config.toml
n_layer = 14
d_model = 256
n_head = 4
n_kv_head = 1
head_dim = 64
d_mlp = 1024
vocab_size = 2048
activation = "gelu"
norm = "layernorm"
norm_place = "pre"
norm_eps = 1e-05
positions = "rope"
rope_base = 10000.0
rope_fraction = 1.0
qk_norm = true
attn_scale = 0.135
bias = "none"
tie_embeddings = true
parallel_block = true
init = "orth"
init_std_qkv = 0.0205
init_std_o = 0.0
init_std_up = 0.0205
init_std_down = 0.0
optimizer = "muon_variant"
lr = 0.00335
lr_mult_o = 1.5
beta1 = 0.95
lr_head = 0.00726
warmup_steps = 142
schedule = "wsd"
decay_fraction = 0.303
decay_shape = "linear"
final_lr_fraction = 0.0
batch_tokens = 65536
seq_len = 768
doc_mask = true
train_tokens = 479800000
steps = 7322
dataset = "wikipedia_en"
MLP neurons of a small language model. Each row is named by its layer, matrix (up: input weights; down: output weights) and neuron, and shows model dimensions 32-223. Each number is 500 + 50 x the weight over its row's rms, rounded and kept within 0 to 999. Numbers have three digits each.
After each neuron's rows, "fires on" lists the tokens most often at its 100 highest values on Wikipedia text that the model never trained on; "fires after" lists the tokens most often just before its 100 highest values on Wikipedia text that the model never trained on.

L7.up917:543467567510385502494473508536620476551530546555487448552539436463459495380467404558484543452514520474453532506485541530493579463446494523467490563476588543491414533506491558447459420587508502349530556425501534519464469423533587385473517466480494501581491596500536502480551472512497561569530532518469471385501468504496513483551486501438525508510457564497548383533507449555526585512526446547475424453582455451474528505486518571474414430503557543521582459444504564537505529494475530444501505470533530625482564419498501438554518454536474449530514476467434554498486566558457514551
L7.down917:488435489449506488535537532459478525523463466464536497432411536444536445540555471556532391490532501465545458518446490496579589514481497544527512518556419477548474482504510452551529544591544419474555467525450536518460479619519471549476488522560335533477491587452511501508423572506522673515521554545544451532469468478499482438486441416492443458479494573417494480547443587526544421453420502473526499444536479639442585609481467455479606496534494579486442510423464498548559464524555475512496476502518524466491459550490600468546400488579488454473501434469498496534478515414464496539
fires on: " but", "ough", "n", "un", "en", "ut"
fires after: ",", " th", " sy", "ur", "th"

L4.up715:532526403551485498399478473585498504528563525560467528506473552439479484478575408454555533491503561537515486494537486464528505515493485388513484622468508445480518500549438483518482527498514470545546535475552502505543373453473485520470499483407565460498523517548503455482486490493531428483495572533581564416473417486497478446549545496502544575527520468433491541541473609514549529500571505577521464599552507431524483493430555564520497397563558535424559382345517498425618523503487548515499544469463480518484494523528487461560524476636487538508435517507497506578524509569425506532
L4.down715:526484413463503480500516446593495490488493522465554376521570533445564519471569530503517458467488545489452511540565503554504498499501506440467514528492478499591426510538481507504507491488504527549463549518560479515446479561512467545487516574444517485526476436501537517556426501566488467387527588474624463490559501514461504462504498535454474494488556474507513444465473512481517513526521490593553481532443447409527524513514531507438490479497522636477435433439410457519536514482468532445478496433512469547454512454517586365515501508848499511580449446545465547575615491499577475502
fires on: "|", "==", "-", "===", "===="
fires after: " |\n", ".\n\n", "\n"

L11.up898:477474482536530463532452460423610556475421451532499523528665519481466500552520416405522526485472590571474492507469449433469480537464453485547502563460605469503502577479507567563449550477534523551579383550511552559457431511515495558518477502476481503439485550445481491546499480444448472587481464493534533451519450401448475564527476531529509497518463494460450469497584518494425483455481515468501411487572537484488529480513531471506532476503555606651609496411474536582564461537589443511538540451478556484573569508407509532651539577506488520425510487497534568571545426486422465489
L11.down898:445460485526542591520540424520541479465458555527528462482573550520502483432456507494622545471485534523500466487522481435522467575453623539461528465477438452432582551506430544470451444543624449611501412549415452498484498534536384493436411507527434526538556513471396598559527572490473477537544493425522518535589385476466436474568522549452469563471448482550470507455522565594518488538547510594554482473513506594518516488496515421459465505502517538500614457390443568414510440541528462498418536467562485509484536479527630543507588511584453464381501509555448490567468407508429445524
fires on: "1", "2", "3", " cre", " U", "4"
fires after: " ", ",", " $", " n", " to", " ("

L6.up953:496513422491477572423565454567532463424558475495493448481457496434530574453495443440539433570508510529534449535475504534503494500582519460427508483541532492492521518507465569594504494503461535496518621453420489400517486471530456507475471582542506553448433439556436447478410536573613463564552617551544506447443539457520503594522517525458482517590493494463498509487470534493447431495481528553439508514536502452538500529537550383556438519463522536523545512437479603473511481473513444519474473463472498502542542462572551497472535493701475423542563487493424579574569587524519488538
L6.down953:494507448420439495463479520538562507454497526536508508482552489539507485503445550450485500496486555535460511505455464469499526496500545478497478481442525508515484510560466490502540469493534498561454542506494468523480462499543453502470464444460542500471453477503543444529474510493520580517487545450560468513548496512518443528524455463514509512540526543548465478498466479451453489476507464507462514593513552455534502506433530453568441528549537562475482552451448432520533540440485529533524499511555506551523485460435451467513502494999523469509506498530457525514536549500504451475
fires on: "|", ":", "==", "-"
fires after: " |\n", "\n", ".\n\n", "ates", " |\n\n"

L4.up115:532583557472462437501536540576490436494471603563471476586386424545524574535459424568481503504510455526599484467552445464463557457424477608512515521451478453568494546525508462428633432553490354594502480580522552604448490501561504531481460457574446522523503472511476444500497452428488456431514480490523438471438559552465437438559581528558486475501602548484477514468449470466563434408461494559481496508463528513493416503459514512499518505459431444498502377540519531504473387519512466463507496493470428499548502500561605512557497450445548538610422490600466470492444592562610515532
L4.down115:444452564525475463488555578463393531492497543554514434436554511551502524578448485547551486498425572388384562472526443474666492481516503546502464525558476460450444578470447488532535392534431552484526495474432401498481540559452553549596531421529434471465466489593528570471519413486534480533475392551498432567481478466527512508536489468529511539515560557474503420495475421600476486530461501598513589440469613533543523463592598464522506536454475422487463495526495401405557510568498526427520407493474559516497491536507513539477544570449496625453565505413464515441512462472498532437
fires on: "t", "ower", "age", "duction", "ing"
fires after: " p", "ap", "r", " cap", "ro", " P"

L7.up509:518471525458532504428423438481471507547472511468452538612440526488499477543475514450434527572497542468496541502579483460430493513565549513510488534473516495580533512488465564502477456526472506463538432565494495533586500532510563513472490569462334537471532488488473459515525463500533424429534473502580496526585492424638420486505429561517494505473499535474429433471541540484527380447503529508476500455509621433490521514515505496385440400562488530425577538490510445554536441480560443490499553539556421559436412508434466462517494576522423559436485535441459545476455470610670455457
L7.down509:419492573497550448492608471506504442513457499526439553565605547417493619437579543553458448435472545507414505595546464534510451513460557575435478436519477535510481600499555424587465480523520491571568452490472501554493506462458442528582492454496580488515504462529523584546464477515489497538419488568542518460525423520445484442518554595498435539492435452514561450432593508493460477527485527477545476624512483538455431579469526459466516396516511549536558507421419533432511443541486380525556642419472479470488541479510536561381494487551463505526500442443526492464547495532606607340
fires on: "1", "-", "2", ",", ".", "re"
fires after: " ", "a", " (", "-"

L7.up620:502448549510484458455465515515578511417514505542470541507540551483394477488479476543551444564475443512477452461463468493563551472412531503440501572544517475603415591402512580538512525601516531531567565530526551448592570552451540542585522490448500491533520517458457408552539450498410402516473504490466525457511460541430506497686587529516522497501401562493506459550489508449523474638508474405522447505496455505468512458455495438536509479497516536539534598435538397492611497540494394641484431498463405479472415472551495517476589412570505426557455494450526519504564553404529501475
L7.down620:542617466519428482470409505476454476527569459505423520483537590534486546549512532587511442553474511476463469507410578574567558492592456460556482498452491587436501484464498583497526447520483470535533399587510441461452453394481483548479462453477478473523603490522468536556506521467418557592472474507625533538470452482568512440384506418498488420429459608528525492544493548503416564568535448492504581473539436511503476578497467520479594511537475486566429470468482460522544554526536562402430550538459420559454550481504555587533436455567496490416462500572497467506434460493486534555
fires on: " but", " and", "ough", "ad", "ev", "e"
fires after: ",", " St", "st", " th", " att", " G"

L7.up703:475553457498367447515535510488432510507505529463407485482497506546563537440519474500501538457570506418477502541423518558476392526505505528560639562465479558477506502488531413488442560467374475514519496537459480528534464487490468463493465502553492455475515514544567400544469569515410494556521526474612460445513536437550491521595490537484597547549436480549518472411504480455502550492465423483463510515554544563549437416484534555474579457504469488508459490545508547570565558500469457478548513498532509540485452430492507645417502481572460456521592446562468462517508477508608490545
L7.down703:519472479434470449499517466467463582489491556507473433512512420526525505427494494596537441469478516504519490543520524528412415486561466532535673477498495527489489451511568567393440469425396451540473469512528478590474453547444484427501450508507470465535462491688529507489501503504468362610500523498560532408540489518473586496517554563486496554450521587524541442505498485379411491626570416452520561511519528525562494451420519526423522500508475442535469499551379451521507523518545520462566581445517518514523497333561555471500484506581475466499529512515497480462457518529511425408
fires on: " "
fires after: ",", " |"

L6.up287:516467440485381535546477567472487489585522566492404465530489504586487521458542504545555545497491463437567482509535556494486419526452496557525579584499451483463525516514472494491472560454520411525511493577446487401571501464547452490530431487573501495480465564542556403429510462495375544499532472456584460432428526535462583567516525595464498501432498584517441439410427564546470502486465428384453551502541476519535463403452450476560519507448419474488452500480480540449528527511550517470509501450511502470465450462482536528474580519558499469464629478637527512524452493512577471541
L6.down287:466443507454541447497466515454479567477549596496470414529495467510558562479473551647506440485523517536546446549469558514448389435551443492514617480528490460479474461503590604462510475388463456511420453514533483546439498531497502483478449477495476477526443485684528505505511439513511446581455495550568500403566448526523535517560535538493501490419460570541543427460513541439422497573504468574528622481501481505476498478460499480412476496508432455561444452504426478548446468507522484438504448469496499532556599339518514409489534504550456485502502502492459516497476529559504491451
fires on: " "
fires after: "born", " |", "|", " –", ","

L4.up417:520468413480483477476485485503490485559536462503529619464519520459526503459496577511499457547604447537586457374531512518556490499441460560481390441501619528529491601484504513481521563512535540426546566506517513437459534502435503454460561531509444567465544502433530482500479507414548495475514542494585578500643470513494474513489447452516473485445501430491480570520453530473518420535533548545525526450478562563438466519489475498484423450455503538481480533529429486561575513462533567503577562575477435550497577482508568601485529563499457433358530422485486499599555457415519546439
L4.down417:557527431512507431542489607517472505482587547529504534525531545499584531489433547543462531548483487576587468392516513385517466577477600534463461622485571519458530398542553500527445465506480458513439518513578558521461469544441499485416525495457427467519444486503466401499448490458494544549518486549516454461433553504552508522500536509512570415447568512438499428549459486511534504505561489384512508441613546496563538519512526478515479444490439470442525480544510542469604441453428509452495455489553494520537473538532476427542517587519572477458435534424414461565569541486499461491
fires on: ".", "A", "ass", "y", "E", "I"
fires after: " R", "Z", "r", " Dr", " Cl"

L6.up699:536495520466564575453512505572425513516522496545319561523513429525504533525489432498538483390492544569435477452507486472571519512543486475549524535429612525608536481388549463460478543515396505520546550482596515522544521519550577514504487567565487466458540458527559519509471488422445562567405438487530450531549563481479514490490479466436561568463551475479565518427449583342552492519403505501546500513470581514460543536523469491526455471408442465532520475557557439505545563498518472498448445480534518468488477467354504476544491442556505429446629527463501561524421471512485412524
L6.down699:555530571419498391593483476427526550450463569453615523484529485459527537435449548549533460538514465412438460567527479574431553650545535478509545525568471465433529540411546517556503568532488584551484518416548413532519448518423480470496499496525536517468463477414440506464457473573394473535482505404494563576522446464477576448540454555548500479550517424498495482453512553456425492422534517567500581510563514541484415516464472422553481546433474530468546439542507545504494556455477466457505610479505518527553471454521514470577577442593492522530444535436580480549455449438549515554
fires on: "201", "L", "O", "n"
fires after: " ", "==", ".\n\n", "\n\n", " in"

L5.up302:475569578518564566476449513473390574524508448476442581475435527500465531462536466448383516574628468545549497383446565460438561518432531416533478525510487449576502498578558421457560472488533462466421510469488548535500513551476480566596488479525518561483534468516448513467502542417413516592532409537444494536523483390431479522533475457438520463560343523468476521457478525521561586486454410514492479552527514535499557435520484532521429408530513474562464477522526566480503538573544484552507493484638568553530498484485401442441403500557442446381540442462496615539457560484620478531
L5.down302:474468553456448466481518455434476415516548524458581540549541518507502527444579443454512490483535505469453510485457537552451594585435547401557515501481462535650416494547473589519521560571472503525594575556423545508535522524521410540480536508548559502491550495445444502441529530501482454579534521489445503450514519544413508652537471466465532573476481584460517527512516515455564509473433559527442471454502522558409458557532448519440480507402488470430434554610439441396504550427518557480462433489475417547577443506436443489451482509529418429483585483564615444413466538416429519523
fires on: "ad", "ang", "in", "ater", "ene"
fires after: " F", " Br", " B", " W", " w"

L7.up871:486482441470418538451581520509519559485364422531504485514484565467530435490453540505485550504453481554458537478415440467519483507465428346530456563455485433477377423457615508438487467581440484519502497468443541496491472493552575491448456469494445568532492557504520542443522491496461533561470494592541427508471538484587415459549534572479544553505517453471431455479468428456478449541500543444457565493565450528539482422526451524511529537503416485580488462524500407464432447435470470473483567486613448457469488551583589593450538521612529527490474560461508452538444499490616421438
L7.down871:464560420447547473648559424562567476477495472399549458525538515567406479484550536536478531540502533583492431457518577537442463537460570452455473472519487434394542456457492465485534529505505524518487514497402500538555404522600542434448489472523507478452500440536466511378486505504498394553491370629542565432560553463500524438492452540476477544511472522493477445509541517536532421586551516440481531493394547465542502433553497446483484528550494416474508411523497409435518394496537438485529515572448454512556607403519524513443531497475569510527568589556528467461536392472504491429
fires on: " T", " Gu", "am", "ac", "anc", "u"
fires after: " the", " C", " T", " Th", " c", "e"

L5.up976:547435447548522496503561462447470473497438511518461510478518475585455559459528376526451493459505522453444476509471500528429485412463531524485535471437480434489488604537376500463446551573539436472537537556567553517530469488597496498542517445480487599464500588481498393493521566568441485432528488393501417535557559524538541608480418507617542462541528493510519471454454469469557468469570472531488558388497464435493513572487426438548595420466407602530557525467404426535450456582619418506502460459448480440497457489552439629525549441448526490488435534477549552527444507593477486437
L5.down976:439450495469580528528583580526611509571433554594479533472443508481526515441527398476423435441504526499538516527434493568544526501524506480435511426422484486536482480476503468565565506585536623507508419521520489498549486487517437452517502481627447563529504523502568482533522530469532484482530471431580574567581496474536514472409481437476484457495456525436533487481515514526506491564430508558529528499524515558527576506384520501494555476518471589561558337484409486443483488520517506550504428489497517461574451467521498446522541482424433490447461494394491488467504562485499499470
fires on: "F", "ail", "ower", "ig", "os"
fires after: " D", " p", " G", "v", " P"

L6.up206:460473527602533569515473440422497499415425484518539591503486483512486532491497468498508494541562561544499659461571531556527508486493478525404438396507584453512435506462632495536451443480493473517503516574440519431522435503429596479498559522464438457476519522531485461539441495470594465550429604485467431469585465463608387543512481548463543428502479476458476559464507570450445524467435485499596533483497479420485468454404476475410474493442450508443474424508471491561572567618414529482502540495477514534511476586562432525474481575490428557441478397446468558507426487535532521386
L6.down206:443483387449543485462506466500481475419414545497582512486498522521442554450458466525570537478424557531543456528458517415545471434562562516471414420459503465516471506548441461542444441399457490450471495555490420462530604495513520506588506468477499421532506508543487470492499530541611501500474465488512566480495396487415562548415489616491538570572476508437432530453511522432482524594490485512454488531509541540489510521420539480479502521502498489463522468494437490552435498486546561447578528563543436605527471620461578409448589511574531546409530540611552535435418463509526475495
fires on: "i", "re", "inn", "he"
fires after: " c", " C", " V", " W", "v", " v"

L10.up284:526489413507474489514428417534442535401553532474504499535499492535488459513536512500492440477430504485553503440442547532522459491451575553575524472588443537484515570512460525482416674474521475433491525489522625502558460585493465384550639424521433453469527501527497449467498498534495537576415476465463459453538504578536485484526529428508444479563538464584431460575535482548592394512473566398496425526515379553520525518498537518499497412460558456538512475503524493571522623569550464530519596427455426435473478547601421537504417478485506480468513470557531482455577484558565474475
L10.down284:538499565469436493428556508517463570467512478483458439504529425466435505447491449517443519506528532515548525598599416504481479386568446459567465532535475481533438511482503519479439504477564564456478494379544509553537490446496391552520529506515416483451495416602605455509570424485542545579485660427490566453563489562504508546518551579419468487477559438539556445532461461508585527451452519516519591493489497414537491553536534495447503483457441492438414531441472514490559427495551485514519412448500499491527479543569467509564510520565448457539481464489507522508458482505557507519
fires on: " ", "201", "om", "202", "er"
fires after: ",", " ", "In", " In", " T", " in"

L4.up732:408586510534534490528507473501509585526524418515601534594402508469469509490373454500494478454472449543536488539562500446556550446449487505495542497468426509494518517599511606511488524535444456403488467460534629521535504497498543514455373515496593498523537633448383530475413463488556498440533487546515571538516410491524526430428437482511471441505494468474507421557474545508473527522438501520496488525484476528543552472517468452459528502488512519524440526424437538350549495398488529467492553516543504585586545425535478469432506395437396478560586560477555531565596465493528484498
L4.down732:520401502420506443461511423550445489439407481585573493486516431554561462549496487504409465523498484462493491579439602528521454471561544546483500499520464457499521497497512522527499537421452484494428551577482447598527506519440589540456467449557554487491519499549620490464459449507483512521456483539493550544440462511384457460496504501417469558539559548406466442526539422470474463548525547521515583559548557461444496470582591557443618522582484449518466556446521478498422485475551504485510567500495535433582487434496503455446410352498541493391485543472529407517502485531605494385
fires on: "te", " of", "useum"
fires after: "ou", "or", " ro", " M", " B", " a"

L4.up960:450559512505433423529454580558474528340564511517522544534479435586650466562499480565580509444500511521525582508515492545462530578477558528543453534437525487497418514562413534511431438548456483436458397541599498465532586458523462509501503465510511498478540472542541509534493474544477528460457508503533539518561463530571423592560456435580474510468471531470485617449486464375486499405574478499434443594503490570550567397449463393520461457499457422523569527590514465492492401541425502489473471536599542465461520498513518493487553414493559483515428536477478535491453513433403512439
L4.down960:484455548495490501485498552570418535535536485532493428422646526481517502495472580514530391516530507578405463534549558585522524536449492468484493464389555505506492546567483472454480447502458489537436421483449590513442506487487425529457512560451509538610549499444557493547474478464514540543506486487465450442460459496511448582470577417490489522588519419401436565521496402440388509511498545461472467448455477494506471569519557539528501512561564422493446466519544493497517481455475517515526567557515513511534468447449577592617522391439419498529517505558460559566475544500540504434
fires on: "re", "hen", "ile", "fter", "d"
fires after: " The", " W", " with", "A", "h", "The"

L7.up713:461500440532413508447534511501482614442468564508508425522530514442536585565429493531520495486412552533578423573552496443454459463510536548518519413503455560487470509591498526454533472477565427489361442465612482481531593488532447500489563506454619373517524527560457549461490440432534455551518479465451530529391454555515494504445476438530433539534511494536548440531468460626495495552559416507491555501485491499482589458449470450507583538582520552512465467493459475485521499486576553552383410477482593502626485494519533493445451480445587529467571560473528536491574484552588541505
L7.down713:439423540502475527592557495503497476528586499495532507401479433497577495532517570509509525452506533469441451476427482503526500440546391532599525540545540459524552437446479450501477536537440506545512479537534576559517559515471564502499476546512529493466506560467454382562380571477453461513516588436497496491512502469516512570455432603629557445528444546423463402467534447398510434457487507437497442445476568555452398391569556487458467467600512493463525419503418524511522449505416524534468481483542548517555579498481505516563532545409442460493531486502467462444509538470542521596
fires on: " ", " the", "ed", " its", " to"
fires after: " of", "″N", " over", " found", "arried"

L5.up361:562427450452470501435501464590519505484561423515534445537535537458557558456497436468545481516476547502540574514501481465497461474548489580432462509483519550550416529403526571434524570442396559540496557414499531515462406483433481480530405608501534543480382438585470510449414438551581498527513595556564495444568499480474510571560520512487518577547471498453463535473485564564495431442488488554524540537474577487520452536547497480586522474476521562511526477393514574500474512445465474500496507428428515486502577457560466501506549489728557441517468489472523606477515526437523472555
L5.down361:488452456446499483464479536492500476424470514515533516516535517467524507465482517509472474490473532505494496470493483558471551506552534498457532518462465483539461500441454490531457465453484547494479583479510496512457532510539526504530458548547483517487477435505439526515511474518515512498505531521477457471500503508535525530532499499452474529554483543450503455477498540454522530466524512531492499530509506454516445558493499456539448493456490494482498488455458493562517469473506499507489500462524514463497470434495534476475505556999478460504524471557485576511584534474551446497
fires on: "=="
fires after: ".\n\n", "\n\n", ").\n\n", " |\n\n", "\""

L4.up377:381456575449497474527503527487501471446568514508523543511535395465493398520411513561618502418443541564462466467522426471459489475435527459546525460501470501453470538496545540537431478553569496339438507527466471531514482529462489506600540493453574497481543483499599516450494376385417514464453511506515525516453549485494499614501466497492539473496495570572468531575443459559559475405550365483573460504533558505516520431438424561477450522487454531554517535565525422471510470522571510535551434467580467502430469539580462509458483539535556456416490468459473477606359512488482499445
L4.down377:494507537475522491551478556407479528397552531576383595524550519496463502416464449491458493504496456456527489610514538556451527500469496508615548508473570489468470407434501548537586484488524554446469493609485579570585450489508478437517552522502524436518553539479504468601557519406422525542524573475473539564576499564436498513524389453413504539438423525459503356436527514548545552510481480503579464504454515484533495498478484573474451492543448505453462465471568458511508463458467480447530453529432529456543555391544469511539455513481488516494540499525574521506482569564556562491
fires on: "and", "or", "am", "ad", "h", "ell"
fires after: " st", " R", " St", " r", " E", "re"

L5.up824:510546551504531456547492493476423425491579550424601569455406483468470517499552489532611575499529482540516511502540469479444457464458566508501575497495508515579460487529505441439526407496525428491514569568513444493458542531376512492456428561466501453468523501511521421460499536580471516475464449397428518574542492517483511532501546465519515497598510492474493419581464399518518342476479471509551515483555524469505465447495542472549476512482461515472404483478532478502476530432500367494527471581401502444415603457518483514466456535517499615471479429409559611564413504485378440419
L5.down824:402568546435479490480483627470571469520431517481488465465496436486474514444450491458557414523519505406530549417466603573527507494468488459483492454429547500516473489532499519563478551474499548544604542493489492524477590490455452474466541599502553441478520574498563560550409447540557497472542520517480555588487565491594530497567465471544534552489435516452542514549411510447436441537528478495586459456441446489515583503574456504511479536527482545467511477452485519542504439464489487531490483531420614591468480393483473438572510494495448599545469428564573462416448441514321520490
fires on: "os", "ost", "s", " trans", "res"
fires after: " p", " L", " l", " P", "d", " D"

L4.up883:552465589594578475534505441464503451446452364527544518509461427526444519525531490555487591481478500478569443442488506527516518498495456577502538529537429562579507626513503510439427449500526458495504508504545552476452559591498367523514504467494431513553505436522510575545509396440480499527449584406483407528443487462578542555463360435552456479490587481444507475595499481420500548416554534468515525559483583511550547480488430460539478454438629473592481437547462462521456507454533441414479504537491579543571510487570594514467523567554539506564462523453505525536487560503488475445
L4.down883:459456430437504477517462488461504555533479542471506588473492425626480610481456516492587476479526545438500479486560521507532426534532501479434522492527471442444448539440494451503501512501475486522390509560481426475550495522491596461580523592487477495512430486502491577461455497494489475442456495570418435520561526536524505533470504471504494538385410528464493516504441456468473561495540431458481478530537424487549498481500529530527468471349645501537448510506459570355572455411500493473569450520492535529568507524594441554473441448551495487396463489534467491592444510507569528430
fires on: "op", "s", "r", "t", "p", "as"
fires after: " C", " P", "ap", " cap", "P", " pro"

L5.up415:565468431491554439554477492410488518382443599422441494598531456544458401549544503455514473517593468484547438466521360497451519574519512531500539540559544564451411598534461518497578522554468508463388521500491541503422443506492538458480504437474459603442470543551558477555473527525595512473505533526487572434516505435543557474435560556505527459541449579504520554532529402444542475458510543487615584535459540452494482559493446479511522502511508486503545531433535442462515511565493488516490499510466513524488469523492398426603473529475477456471427502435509477559529447412634597462
L5.down415:511538422467470345579487534545515471477506470428535452491435484569400457519517528478617499474514533479575530452456506473437520492468506458492447445432446428443438519455483428405515491547432487459462471414403505511519514375398463460544563507518527508499433520530458489407528473491497534468390485576473504500514532520521485447547520449478508398491489566507507515532492528510516517495503472478455507534505527560556444465513504543548403534446580478555550488522567484445610516519513607508524513513498528572476414465490457513613514443462560442415494486504553465530578477590554464515
fires on: "un", "o", "en", " \"", "ou", "v"
fires after: " H", "u", "at", "a", " that", " h"

L10.up713:443472555442489476480471531397516535522502573525519588460531485621519476528430552395516547536577511520526508557442584461499479403547542516483459448553486504488457560558441456544531514476449498546530491574542519488585566569474433501481544439575493433430530562528492436542462489459421508606418471625606483543497495457488422502518428513520550435538475430631426462429473537449433521459446510418479522529538592504416451457477533482464495485464465532521403490526527520597542569450518521538553531528536409599450550439547477521429468521455484482544547549603457523545494511500499439454
L10.down713:508539491505492428579558476475430491455557504524484494417491548443493509444475420528489537458469562443420408475552512500525460514516505505497614484544505433457523502467550582445522496473513560572436493477512461458439508389450499502496506487534527503478467504602542473488540454524439472506504518451481527476447489513562564407552493509487542486467567549519515476496559555456468484592543425615520505592577412605528434571510517431526527464455509468473505516490467414545517519427546501501585486402468590460508479477510527335574434518430557500568402446504631538541432511601625456486
fires on: " ", " consid", "-", "–"
fires after: " the", " |", ",", ";", " was", " is"

L11.up530:485543483569506500416499485522443506563553518562436478551453482490520532548480502511465512496419498433541488469534471466490466529460537523500464590500547561449343485561510617474470496523527472508442518515497492478443495476529494451646537349496501490509480443584481533501503564494565423555477500550458524448473461473550497555443495614534485464528488527481567457528473473469452518504496477424513484540511480528505420528422513491535601476517505523406455514427512560514502454472497402663517459628503502584522571639555390485497560556443498506529517507515536428608507551522503523458
L11.down530:587516518520560485558524572452495493494533495537565513474484481565492463505387492499494495506553580494428469568471460522521481516356437523457671516434509520476594536580458437531528562560419342470450547502445482410491497550559547552484460471564492506476504502522461524489469517423568503540459585468475499443486392540465493435502506502516551413482521469459481438493547431493368394546457372491499464495406514551541503469514501431537513564472525497483483410426475428529625519572569483604480476471526376527455472532480574553450493529477454482574477483507536549520500496544554534592
fires on: " ", ".", " −"
fires after: " |", ":", "1", ","

L4.up813:544532453463435381632523567496452472438432467579483562500410356518557487506419474480498566545534520644513443540551520448511531540453548424484398580584502502545556461465508527551616547517473496409575476475500594504445477557528508540540446497495548530586518495452518345421514521561429461505609529507564501470517530484549504527537514445562458515437512483467447387542538541509529543531455475555544584522522459419586528518488467437545539519459483512515491494525558455555461574556595482492426455475432456443566470444394545486458528501620498491434512465491563500518546522545481431509
L4.down813:448551423591471488498487579501521519429430429565525482535420428450573529451552560501500505513405515460463422459500507379464534455445548461533523503560532486484487495377503463520507420585484528501591582498541511472463407497560457546515455469514502470559534454523504467449531593485520551533423478475482477401581446452403554547532556504475455581439524558405425337545516491464508473576550519528508424478496503519546528562543458513401531535470390465464554496517566526490439582502596491487513466635507497464524528456569534458494477503457547508568409498523457448526561500595514462549
fires on: "u", "n", "ow", "us", "ber", "ap"
fires after: " B", " P", "on", " St"

L4.up1009:448494472490516502583591506494480549457560439538502430475552511513461474478501526554521493522462414512469425400549432586523448508400573450445491503487440497437452591501474477497530368472565444518443448498376508534490408513584462495413497490551496466381541528548527503519482522541481516490517461563545527466460393502510549502527511441534417496438523523328558467425579498490512481451559471419489487432474575482502461450435419553515539481522546506472541543491571420422448544492423454544386458503544554499526485552480422436588421515348421494502533573477495547475493553536529504487
L4.down1009:563518529473431450667428450494480502378517423578569475513499498537524454724568477567505545474558450468494457552490575464571578613452498363510449473523501532553416524508525489531435476534544508549509459333439452490505418488494485504453493562487453503470470510586533534485489462467515436422502486493490533464538497474543480480490503431459498406411459544433472521602583545508541528496484448503434494461514544534545554531485451448481491437426531468474502513471526388524499534433481501486451449566566408439548467555511500498494543599442526465450574509562507532552534462477535453476
fires on: "un", "en", "on", "ar", "ers", "er"
fires after: " H", " h", "H", " n", " V"

L6.up1012:501517497468463532430580540554590472481516462433504456481505509497481495486505548540478466537493467518541568436522462538504533476569443384440467497618461519558545507442461538431547563490465544459504537588444543413489527570536471522551433517429488523455468445491473595594577497556604589538463492564529539503472425467551483606529398581476428487508457514525453577448551419532472490422485480475534509439455463461524361490450531442514521583477416514519503563483481618494563414504485512489542452497418509520492572441485395459482453463483466473513550384450462465511437535421588513624
L6.down1012:433502582473488517399499485550572457473437476569516555540506519601478530490429557525630467506507507535515443517513550485481461517478482588466544536483515478564426509442395514497460476493445514506394492488518507477528555524466464425528543510554555400442501404412525526504582531482464514449465508533478566513556478464505359512521554538435477432479484579510441493482540542549420568553516346469472496509461491524462525508542520524537494495560485544424468403498514494503555501441430566473482523532518456506518528442551541462443560505628436489466374535559510572520542518505449544517
fires on: "==", ",", "re", " of", "u"
fires after: ".\n\n", " |\n\n", "fl", "er", "\n\n"